From a checkpoint of a small transformer trained on Wikipedia.
Training: a variant of Muon for these matrices, 439M tokens, 3351 steps.
MLP neurons of a small language model. Each row is named by its layer, matrix (down: output weights) and neuron, and shows model dimensions 256-383. Each number is 500 + 40 x the weight over its row's rms, rounded and kept within 0 to 999. Numbers have three digits each.
A block is one neuron, or neurons of one layer that tend to fire together. Before each block is what it responds to, as a language model described it from the Wikipedia text at the highest values.

Description: Article "a" and lowercase a-pieces. Mostly the indefinite article " a" after verbs or prepositions (as a, with a, became a), also word-initial lowercase pieces such as h in http, a in a.k.a. and azure.
L3.down794:506517465561506519579476477488536470509488488526490547567544560391509465460482512522528496456546538460531573506490495558504431505469540465527446510529467472485437558487525462514428605530536489521467512558521510467482442581563479558514477499512487504523402496504519493470509589423477490471551424543502506489563516544453494468444557527449535498404522488500446511507519514489497495506455

Description: Adjective-completing suffixes. Final subword pieces that complete a multi-token adjective before its noun or predicate, such as legit-imate, medie-val, ecclesiast-ical, favor-able.
L3.down1298:521429504473482442416479470455465452421481405536470472512530454445462464509539547458538424486535477416507522410530464569552536523476511517519497461520530478448424490488488500491433514523548486512506510550503570500540476483476501500518462522425511569442432432526490501491452463484541441448461503534527522536468522519512532484576398591481497458534435496497499560462521496537580500493513

Description: Article a / capital R. The article "a" before a noun phrase, and a word-initial capital "R" opening names in lists, credits or sentences, as in Radu, Rather, Roland.
L7.down187:517472479511437477523532525459495536547537457515518567513466536483543453492465502448538434470510507471456548457507537546473481521490473485498546509488513478477440511464508509475445500573525490545458560496478517508532470465509531603540469467478526549506403546492499448546533504524490458514502483553479567439561459443560465459499476546486477519541516491474448529541511492496529516546507
L7.down193:526481503434504504475533478481489504571505413434505522510494486511494517541567444463478491461515463518472522485579526495485469516493474563504524363559530447437418501470500561528494549510518440445489554500530496499486537560457558479460492531470508515584446545515497475538473488517468455500519415538456489495501491497484512606517485475534553552507473433492467593471516415495568576495481
L7.down227:428472423450490532463479484510484492509455469547489488469513531475564463577569395466524505489473511563518477570501527636500490484568466436460529480489491518468478572476505526638600504541485464468526536529497538573538474500509487572478497527476441425503496488465537494559474471450520465487548496510562531401438536498462423463510504531512550516461583433448497445512491422506486505476484
L7.down577:541511505403539450491499484539533565465518496536463477513490515451539439515530502555493568469433434460560449521504526456528521477519461480464457493471510457591476478526458481523524484442462504624433513470510524496483544561481513547509460524464540469528492509519481609476502454519485457486528468491519501420379507531535522547563498534576495547506489504520473439525519516542495510490539
L7.down607:473563394539438543496465525470463498504463577477426580518483516452483519541566544494501486527503535491516494514516545436517479513445541474463504566501490522509545469443553440502493481469464476483573494497520523492499552465447540501511473530482478543463468520555473572520446491462455518485535501505539474536543472547574555459537519561436487476484473512420456558468425471472588471524439
L7.down801:414481526438491477507502543567478508456540531493467520517497472437497536466570522464449528427474435497420544447473480525480424502480470477464492509433451509461571475482560498466502498512522481498530479485482579457526534502534451555477582505510483568527542577468474483517489542482469565473528569540451509478494392471596496490565498498509434478505466490449471478547517483553534505492545
L7.down994:481498478510464491530549515522516468468550403478510586601474513593519439484450426520437466439512506482470459522554454520521430487534490554516523435488454538522482441512454477447560512599461433484525523514470498480498565478515562476494511532485474549510482480442485520476474465463521523501532527516542425499489577558460561550567498539471530488495492484513500510478484472526471580502482
L7.down1444:464524550470555475596458489560608509497450485475510531529406550444529427437542515512520506492542584570473462504500533515474539450522542481541511576501536549534462473523507423539414571516489446503468415477498480475562491474573463517532472469547509551502464527530499536545531515536505491476533548506483525445507513490489533482502530422529557496493499526492501541522497483503487463516485

Description: Prenominal modifier endings. Final pieces of modifiers right after an article, before the noun they describe, such as participle and adjective endings (uns-igned, upcom-ing, Ghana-ian), years, and nationality or place words (German, Liverpool).
L2.down193:472561487512528470534510516489490513420470487513529569479524461579505514495519604522521528587490498520489526474517547352529509589476569493458484430485504429464554489451456560503503546511504476550451535579508501498501504438530522418480514533547561553476462486479558504501501476522498516529558542580479517407528491503514526460481557517494539526535528515541499537550496499487420502488449
L2.down229:513437493448414525467582503532490467478456513541490466452538457492481476483492497543548493524514567463488567503506550505467435521521514478527430523475467487478554520524573507484503540612454565527484504522485527497449489476475435493457502523647499504487582607503541436566488543485411416480521495512439521440530445455487504446497419528427544515478553587482523542537461520467457481468535
L2.down466:485507533541535447540475531483470532478591546496529488534491540521475445478533509516429421502482432410480503449443489517457494454470546514543440568478466472492547455524601468561497489540502447437463556521460466496519486524489469476459507522495520466526503526507584552538457452517491459485442488532464491527530448619602542497455517479461560508506484513434522432462402493471513489505443
L2.down631:553528565493501494487456447509479465414497526524493485496573464533503543478513419488421477549571502467502457484530544567427534471474537427462468496453553514457479494512510590483469571518491498498437561554554438491488469520507498533560481480512507558516475525529589521593538535517500440485500493548518506542535506479442561477492528528503488519544584419468523544520462494478422488446419
L2.down946:463506544494465453461566507471526479523459496517543426556544520543552433454556493495513538488521476509486514466495496545572499557501506547562525516480497470441577516543568531501464512508459513464540508438516511492530536557470486457474436488530471484503556463489489521484488518485488462567532490541464552502497512487563537437503511552507466502522549482514540471558506516582544515492410
L2.down1010:448538485447439459514491475447497482492537506542523527458442526493444442510529487483565412557467535464483456545495486532536483409469602470525470548503511437512486521530548585439489496502465548520510499478514484475432481522436459458490507499506561460471482506510527470550518518452588479405499539525571470450535444475498507415475485558517555547505595521577543498482459480452531418549475
L2.down1102:454451487462549514439568457473484518437496525532518395549524479499515502477539558518453462520467488511471613526518593542467451443544525468503492443472540517466494553531521522483514555474515554454559501485437474519498478496484488484527503453483489508496540455429546550506540564490553515447487522488504461440483500482576506422493453423509366505507509440432567527510469507528505463450493
L2.down1189:486486567517477500530524545522463515458439473564476544490567527510535468438469499526571513488499460503555470489549533503491434522535561463481486525472506503457434548484529546517420503490421530471474512471514486393543498569458473529486473492448501508474564492479449488509466484515518427454443550535516509484498482487562501444482425514457461511509527505489506576478488544515551487483451

Description: Prepositions after clauses. Prepositions, mostly "on", that open a phrase after a clause or noun, e.g. released on 5 June, registered under, rolling along.
L2.down91:491510520499500486523566489465503518532466559519492485474541559523406457539577414533497493581501480419501529477525502503454468480450454524469531472505442496486484465516485543404495476477499477453472491629548465500484537509482489551530499524560512471527465465605552535503516509503522508461452535593530537541548405489455495501503508507502468480440567471479526539527437456496586453522509
L2.down232:517544484535495437415493461442548574522472559494507437448501497496467424514511543563468438552510502502498494520489559481501536469542486462446523541482479556487541568460503473465516430536493487560497516578483533403455529468461514527545467503479498530431535543495516517550538478522511467520580499507500458469523540482494452450449498480500458497465484514504568483502502513507471506566442
L2.down557:519547425535517516487438495440444542508525536550508413490493470522513520509464444574498526573556506504510499481458539547497433528468437517585490543491466523545529546505479520462568481537484524428508518497454489463396484492479470439531532527529501540508473553521490467529560519542555501502450546512553544539548469502475451506451472500491490544422480435573438549448558496504519475517527
L2.down577:479543526500490500499485480520478500575495506519521477555471600467465446491471487492536524512467514505530481506412570512516526448424530462575575495557476568555406497482484498515505513457476473505495558477517484532441438513521536472486488515478487462477602443524492414530479515481550566491361554581558550489514436486503479557459513495551518558455572587520509548513490534459481435536585
L2.down685:511511478501534515486462506469432621479444445568407446560493472549517525543568427495436563508479506475447498472523567527489516533461540473464485506538563517519479523452542584469436501535546505537473481473479470485586459498490529513554514432547515514569495443479493470555501566502516521501531438486538484497494520501560495457439438448486485517488502523482452532446502577430537477500481
L2.down1292:488540480482439500482503482486565485478466441611545443491531520521461402487497502495534487496393439451467520520549579509578473464438598499501538502508526472464581521515522478469453444567445487466476447550482443463544495535570488496507527498570455437471489470410462478556541450542563423509501470504465459468489529490493517523525485480538432501464518570475523538461445419406433473577499
L2.down1432:576512449503456509525511463517532514464530521524458468507562516467518571463513572535529524469564548518474577403452520577547534458465521512470527463526418418500491497499408541447523558486532521496464489539466535468526513517430512425555552480507499540532541530483466534572488531473452549487536561500487465474528504500463420523451500488493484516445548450486483538487438462549522486519484
L2.down1472:483480480499525531483453395441531524463497446555523522528488551518546527408508458503471465497547466482415465565432506491546491506404554555531450516524472495500526543455427473547540542480494497522592542471465492501502457540511525487429493545435498541521500473514513461562529478400535494428402512537469473477512523431537509539557554505463528506503559527534530477465549534481392537449550

Description: Before a proper name. Last token before a specific name is given, such as named, called, by, married to, teammate, album, the town of, or an appositive comma.
L7.down3:481446519446510479420487456421449543479506452522536484497499479528583450513468564540495486503562492510448570548519478487514475534468549463516549469480504508503475472498528510508479522492455462541448447487471520466469523454492527581558565467522561526512460476451507502556458511470505485465541531513526407568466495545500465470481408472504560546475531492508470503418502560480507489582451
L7.down20:484446470527511515521541500421464476517502513479549467429530484523540513526476526526497486518283460525479498532590480497595531471501461511373521454487502531516431586538514458468443566569509518547467448514488491494458486454534535517485523510493554512524611467470442480557560508474508547565558436469497546495491516480468550504483512519507527542511487405548493526486504529459512561493428
L7.down45:553507524516540529522462454496483460461505475563523497519505506507522522549503509484483432497479489537466545462484509491530499492482474543508521520478480491527559584524541496469479546511486456483578540491499532465509505474477536519414522483452465508515477536535534530511486467533569522433597482504545482482452450467542571469531539453459537512489535541533552538462432527428589554520467
L7.down251:504460488453459490473545433478493545436466471503556497441477458438596476480432440529495515552431508583517576470523414540538520562500624460495441516502516410549451476515487440522498542525501429550463488467510548559514525491484431488528481502499527546509523458438525553502481495502450497500550479556497501507500501496535490516416498550508520523536513533494511574450440481498464495540446
L7.down293:511516537458514553550530527447535471499516504557493533543479511484518467505444518544568547555363510449486473450510488497521557488501513548483423480466496477520468523443455528477616529477475491423483409475449473492486480527530475506523496512581486472485581444457508489553513505458487527496471465464554497446479427509509503502494526474409478540512524497525456547465452488496455513521478
L7.down784:520441510498481576540495483424556476545503472498475516493510571550507481472502453518525507496572485490394565468533523475474500507453491456503416557531492536425547517509417487516511570512595481459479500480504533483521508525454495514526475527538494583590457544468450545516527513503564464482471577486462525438541564474498510538494493496474462498460572417538510525491471495528531548577543
L7.down1276:523449529486517531515470516451575494470521455510568524520457554502533532514490443498468546546617425539482529478598476456493521512512526456506537432441517473475516545527447474518477549475529507568520530494533572496545431478472517560460533545473527487468524505462493505515501474443578412469556519535509525509489503479506472553464541498485476498482473511576492548544525453506562569563437
L7.down1403:492496554506574436556535480484510465544539527552486560537476553476508523481536471525507468409282519533439464480472502539510480470503556515484455461536435514483552558491505506465486456526570511524588471438514478518549516458528478477525516513517475482509549545474501525488525519490519508436453571511480512473475518534534531534466568498510445540488557448513458534412498527574529479484585

Description: Date-introducing "on". The preposition on right after an event verb, usually before a full date: released on, premiered on, opened on; other on weaker.
L7.down15:468465474480510534435456523497511499546522483460472510425535397512453500445488534515483475543563518464511511537480432507514540414507505448411474518563432567477508543458469499537496525495475473465430440491459590455470482507582480495493488568513508492537550463482511506490509437469477530467513487531537498445462439483502567440489471494526494527466503461485555471485599422462541418495494
L7.down62:446549458525550536482442444424445481495596534507512487547449502491561519550541587519563482510529506587488485559503557488478504483474504427443510498443568511438429574494604503480539471588528510458507481514491488522480561472517488499494511459453449576514478555522531480478557489505468484567471530465439540527543549474522477523498487496473505511461544512495529409552514527403428499515496
L7.down169:495480514510477531565496532520445554571533497489569548537443491441572546516449552497519491431541510500574515513552555458556521522564514526465486489398480448492514553514562406501563462515501496548479448539504524509496485486561513451504458459448468477531503493549503544534509547483520482517524506453510519445571413419536516522495531468506411504421496446558509490553508476457601566513514
L7.down232:484465518464546454435500601487567508470460475553549528541540591556512491518487451483527449493536562479561483508489449557540531448478519506452501481520552491525490512542524437464490489555433447501491454473526470489483512573456496474461490551499519491465482518518564475511527490508528563489495490504547522487519548567486435487587461517461504504527545570471460536517480460528501448509432
L7.down638:509487493537453558551460500518433551508477492500496472578534508532535478526527458509453549528466552475456527543542460504533584497556505564523570530462478472475473472445503506515518469525492499497589444539544499470510501463546442525410554477545535518463541482538548515460547541521522516527433507492446501500526421530435506505517485560503452563514478463516457523508447470472443508537454
L7.down650:466551497512466543533456478509508518492583484513441539403559499506517513507516470494465477558479477431500556536458543501482488468527540475444497516496417493467468438540509439522456544560546464581538477546479442534445492415581406446500481489491537546495487551500506504514541527522529490477531466442518565541596522422361468531569529448550431460481512459599501481435512518448514446474510
L7.down1137:530497498603511572512429544477553456559521429553507543506512522455473496471494547444486495537517562516512548565492568521502447499466466551484463499533521442511523532546469464471488434516474507535477533477492477498533600487504445450442524413515560464520456524509558515570561519460521528455513455451528481529481496492416469463469539468476564482445504539486552514572542500547464451517516
L7.down1522:497486488460464488558472461466439455483479516477538512467506528498508441547563529470542546519473502525490516473466459491565492544461416443452419485426503500513438530582528509521495505580518465501507455558594531441520481522486471550486497561610536450553544541468529510505476441407535498470520435436524520538496493492458506508518526552523477530507496564573518532495510524511481589503548

Description: End of noun phrase. Final word of a noun phrase, often a publication or critic in reception sections (critics, Reviews, Times, Billboard), plus commas closing a clause.
L7.down281:507469453543425480491438500536542556524471479512535464566492503492480458513495525466504452474414507507505562483382437506530525452594546527506543477513481497506515461597524505513549552505497546568529469455511569508488465464567518479461493526523521581531438537472532451496496579471428480517486451475554483512469554559450586550504499592489518524583585505521455508451501524555511403507469
L7.down446:457508501482451455543425497502523543538522505509526518528511545440433548548410477590504447535554500477466509546443616521514560418490448528456506520470563527477457460551470511410519485496507534419478497517566484476413496534539498543515486425514485529539531462455501511581499508482545468503516554540550503520495535457509534524537537525484456540479461466572537526455472474496543548478539
L7.down914:443541474537561503505489418493511458450531554507456473531552473456502521529484534618470388432530560556450503504558565511475425502581544506494513474463540476484580561519436454454477555521540526512527510460480425546513510511504440516558538483492505502503604536461481575499551432512416534456523434459546486445597601563525459484494538555561472506536478432509544477442494553492489506485425
L7.down1078:488551544482562545523526482510461473424490529460430552497517521512493481484485478486575556519369496555471458470453521531509497494594477514473461539391433499503476378502495534514477481492448492533417527581487523489462491550516492439520512452566482457456455547543551447513456522397431483488468537525533535448512510553518522492545438536469433391491430553503535555515467543546538508494501
L7.down1102:496545543473562551509510525536510456504442484520483475407485522524465517558545537438487437504494505471411481474524441462522427515478515458548481558464462476556430501457533489476581471508559519533568584511516479535498461510493499521440491472430457497555513416528526513510486438509523584560505501505481536524499482471531541456465453549531418505434484460436479546465434495585564494501537
L7.down1129:475489541494535478554510505560515510487543525521504505541497584553508455556480454457512489502572517522538514520481472481556501521481533564435439482464468528534460514564553438453521434500525541536496501469560440409531489526520563513448506433564563511444555490486535447450529476532520534560454442423554538494550596441470546506533522512492499485503510537510544409453496445446487534467547
L7.down1288:481503521459484477489471547434490507537469482533481547481536525540484498525610550468510436516379513554506591484472518532572401488525527501508525449581579488526475447494510529468516522506497458575468451537529510471449489467486488528519450500501533548516518479512541483493524482524495496447478498478485499445430468522476573483531527486551477439527514515497441448541496513450506492471487
L7.down1480:467508420522503508494457492428430518545414488518460519476546499557534417458531449548497529580411505576562517504615528481548475455488547593563502498473527514550520458460497503466466572439508550560468484518558503508517521488509527515526476573528551566429594482473493565432504478493530450514438480494511461430491519555448471513445425514520438583490469598461494515515564510515513513493514

Description: Prenominal adjective modifiers. Adjectives, or the final piece of a split adjective, placed between a determiner and its noun, e.g. the early, a tiny, seminal, first.
L7.down134:566488528487567455484540511476446550438472474462526562511488501528530590510572463492482533538507557486530514494514454570537496537511527507500462542477493468555512506515508502433541500456469483524546540521536458535493480499530483573531462456484521477495567503420516494561488485508460540448474503506540482539503493491482529490465478503444495491445519486485447537519477509496424491468454
L7.down184:453524476445489475504462451523502519524476494525495546435483490438576489505460544500570447517485442424508485456491479526510448502475540489510499478492468513533513484507511460553530513546440453515459422498461479491499505546465502505439477468548472528485519482471519531516519473539506485522480527572446574495571502514540568382468415444483479459506497508453461492513474538531534503478484
L7.down942:534483494462513525540504506581488520493521486462460468453472455493507451505513435432519556508382488463491526420541486497502504477496493504530508597517515493553535419473522468452499599543477472490480450516525499471479485462518485535538432529515443462465460492475433505476458454467541501450539421585529511458463570502472599426444495518469465547524503484479527508492461470493463444493540
L7.down977:494474423412496500421421527452479528434514454480518519512546515530500522499451547438540518496407447491581507618561547505527459523486527471464456504453562516553584481492507524486555527439524452436492472466470512454509531579419502528558495541520498519521538459465486547527525553489525451467486604496570503486524470569524512368478454432484571490599547511486508549578474501486524456498467
L7.down981:462569546516586534442474541521471515499475483513537477527529497477443420454514546537481461531509511468546460531544467456558477546495468421511580535489523460441502515489543476526499427507499468503529513499512466494557528531427486499429480505497488524450433523497463548554417535500461506461491556522531427531530478524487478382429490504560497424502537497511513497496584468467576508542491
L7.down1006:555426457517489498452539517532666548473425442476519448521491472525481560519490470508477486494425466517447569581477431473436566477516506499489509352543560518535524506404501445456459511525493491490427454493478458547479494460488466441507499573539475512547521522532493541459525525552533501435534517500479528542463514489517480485489508459474533476554534456569547552612538468509482593463536
L7.down1314:509539498360492436468513529532413482475465493468475512544507440513471457543552507522537465425375494478506520493506524574487488512556476477509455483487518459484507447465541570539472529566533486475461526440472474425519495470484477518506513485571479490524577481510559550495451479491499492526500544532494513411491491542483480363539514494493542476549462520441521495484538483467572551507553
L7.down1455:520481544464475533474466520558511531450441494481551544476449481554543519503479464522524434503370492556503447470493458580465477483489559457491484524497489440497523472494497493402508448490439496524429466479547571539531505555485481527455516528593489524554498575506515561543445472457528537467441558513493467372565479488477477379475526509510495499438461502483546580504515549467591481472523

Description: Agent and person markers. The word by after passive verbs (written by, assisted by, executed by), plus final pieces of names or agent nouns (photographer, supplier, Christopherson).
L3.down1174:532531488450510463424500430494503484503481522504578488473496490548501495456486483480509486486516523481468494524482456505457472498531485514501487510472549512479433511580462445488573481495510459578520484505434545488488466536494468510517428497542514467515490516493494468428470582492530529461524513444510569499561528517475512524491463583502419443516580498505517434544533494484520507474534

Description: Preposition after relational nouns/verbs. Fires on a preposition, mostly with, that a preceding noun or verb requires, as in interview with, collaborated with, deal with, reported to, plans for; also weakly on some mid-word pieces.
L2.down74:543487594449541482486490511475493548460519389478507472478508487460487504488533526478563503582507558512550431506488474437517455520536480537516476524536458429536527518492488427523473440516490495510433534514504503475473427496541449498479420526454526526487479494557547458528472574582529512487591545410456496476507541556452430520530473514492427498452486492471522541442547538524509476510527
L2.down164:505456524489492443480494519480500541548489457474467520463471489467504525521521515467493517549491565581505579523529581472530518556493490466475544477510507514542424494542545453558408552528477488503610537522445525514561474490548427510473476506476545475495496517573453441516478492478520452509559499502500447527512493456540486507459511460572504461424472470385536476455447530536490447547556
L2.down225:479500488508462556607517511512500513462589551532523493462536461469570555547501499506511468466374468570411527511516539496473471526506480504469496499507477556496432527559504480501471482467448461463582451531533549428507552508501516547425525437482468564554435489525592469515504463547541520490521514513478461478565549512523460458477493527493500513509517447409511453528550561455501537514481
L2.down228:410407481466510532517499517525534487465484427525471428518531470565543503514487513542551512481441513510563476468567507457562535529522504470448542499568538504554535576476569563475454430541555512471487574546508475461532543490486523453472518500486500475549481476470505525463459530502579504537534492505456448483528554531489523524491528523536585455529563446480552554504547494438408503490440
L2.down345:526498513517474490505500519422524479516518437472501503543474483486551500457508415548506531531455470539551470482513522526533486443506550519504477547569546470548538503458496515532500491481521516489539511488482495468538550529537487524513568434612540473488467551491474469446495439437480464443477464531554434494464555566519513495502557482476456501472561506584528504576580483508564497452444
L2.down671:553392502503501493432512470549448436484558479501459435549485547575551520552513515489515488494463464501614522530482518489479546535510506604557476529544514485595466556500520494508465476433494448529514468515500552464499508429570500494479544484485489582487456523474433420500576518519457462504518375456532533530572490498494515482490500481425510465531578542526433514492485424523508496509622
L2.down810:555520558504500482524544471465479497482554499497491555389549432447522482475555491459523443569467500488478481437607509547515389519442521487518475478447512507517468519532502507469536537488493480538507524556501475461508482505464563516594577524510529483510467465513490497457527545471532454516546511520516466455492485449396535522434490475519512543480567403499590482515484479523490572485512
L2.down1516:470453501560534537474444537515523519468467504532487440485506516558546468465533549505456540516570501525529511485458528477456503473509463547494455496531522489499427461439509465521520568557456465505531492480459521535490489596541492576508565487487561522476478472507503493440458423443499509449487500455525499485490486448556477467549527492522509460407431546478482426449484570539486467509545

Description: Clause-ending commas. Commas (sometimes colons or dashes) right after a noun or adjective that ends a clause or list item, e.g. "often smaller, growing", "social, emotional", "clan, or".
L2.down40:441525472481431585466444549499546483443521544502475558593482513491458501496474491429496490549463569541453456400519527524444506515514536536444521536514527521500548521430503596547554488495529479496565518574467501503547465537413542475536563474455517490461475483481443459517568497498556492478535469441485493428542500411600474468467513518497523495555443566540523543491520508491489546487475
L2.down144:497482543453476551446527512489550528484440422535476475505517519506509415462466513463488448458527537467468556587470449507508511481546494457485482530533488481491509456479487451536475519516493542520442442513464546506485500509485487435532468556576542428597512495469536464432562558463487596549469494466526540446452486478492467530500491492464502496505451492514528544504468516521452389554469
L2.down148:541456528480393512510470449504531536527467546584427529478490498506480476451521465510552533521601443488477527538440497398478531479494495484544476461470490526550535523427555559504477471509570497552473460470561549459461534555544558578496446459503490457560538546452422520527528461451537482547561518446469616433530525539476469500516492490482494506461515487536612537554553511536530517453530
L2.down233:515541460520543520499420464471488456525415540499483465568497505562510625430490438503473458474550532514462459561474490581502416436506497484481547556593496455511536501488474475507509468397442569549501527503449561546428525493428496427486462497501464533502499510430501508496527535512425507508490503510556547527457522496495490540524487533519480487510466481509548480543494526517519441560539
L2.down237:521561375484533548430437489513500494544458492524505530469493483439491501464481537489465518457543492458513544505495551476458490509469498585520537487507526498524499436534480492561479541530519469559472618548500522505445555513397554567486527464535463524543444405526474515518495461458558553565538444463503481506490506480431448452481491467533524474556518530535560494494510522482460512493498
L2.down369:490463432495456550522464523498571510506558555563459436458525492504446449464424474506604507466514545576525501499478494479491557504549525387501493450501456537514559582472471575473526523428472558561440479474529522462520523564457542577467419601510496513498454577491564448473497464502466452460531572517544511444470568487466491561484490532475502560527510509456477530550507491520503498576434
L2.down642:514438542495483506529533508570560480498482525500470476488460550465485501513519537581526462523634522541511535451403520501482471503539522494470555480461521511430495517505468609462515547509489516531569474530517615498475482518464489557449516564532474462465533550460537505458483507537492512419496439500557492475486486525515499476429466514446548497489456471493539544522494493595462515541444
L2.down1228:460501493474478497488476562546578596463435425557510505397434496558526544546533525488601536530519455505529492529445516439505513517551523512465552509556455448570567476492456637472436491512512518507469384498499533448448517539499522494472514530466575514477516460466467531551547463506508500404467565516584580494514528535469468524504444589466479592507466515509555479503514530479523532492515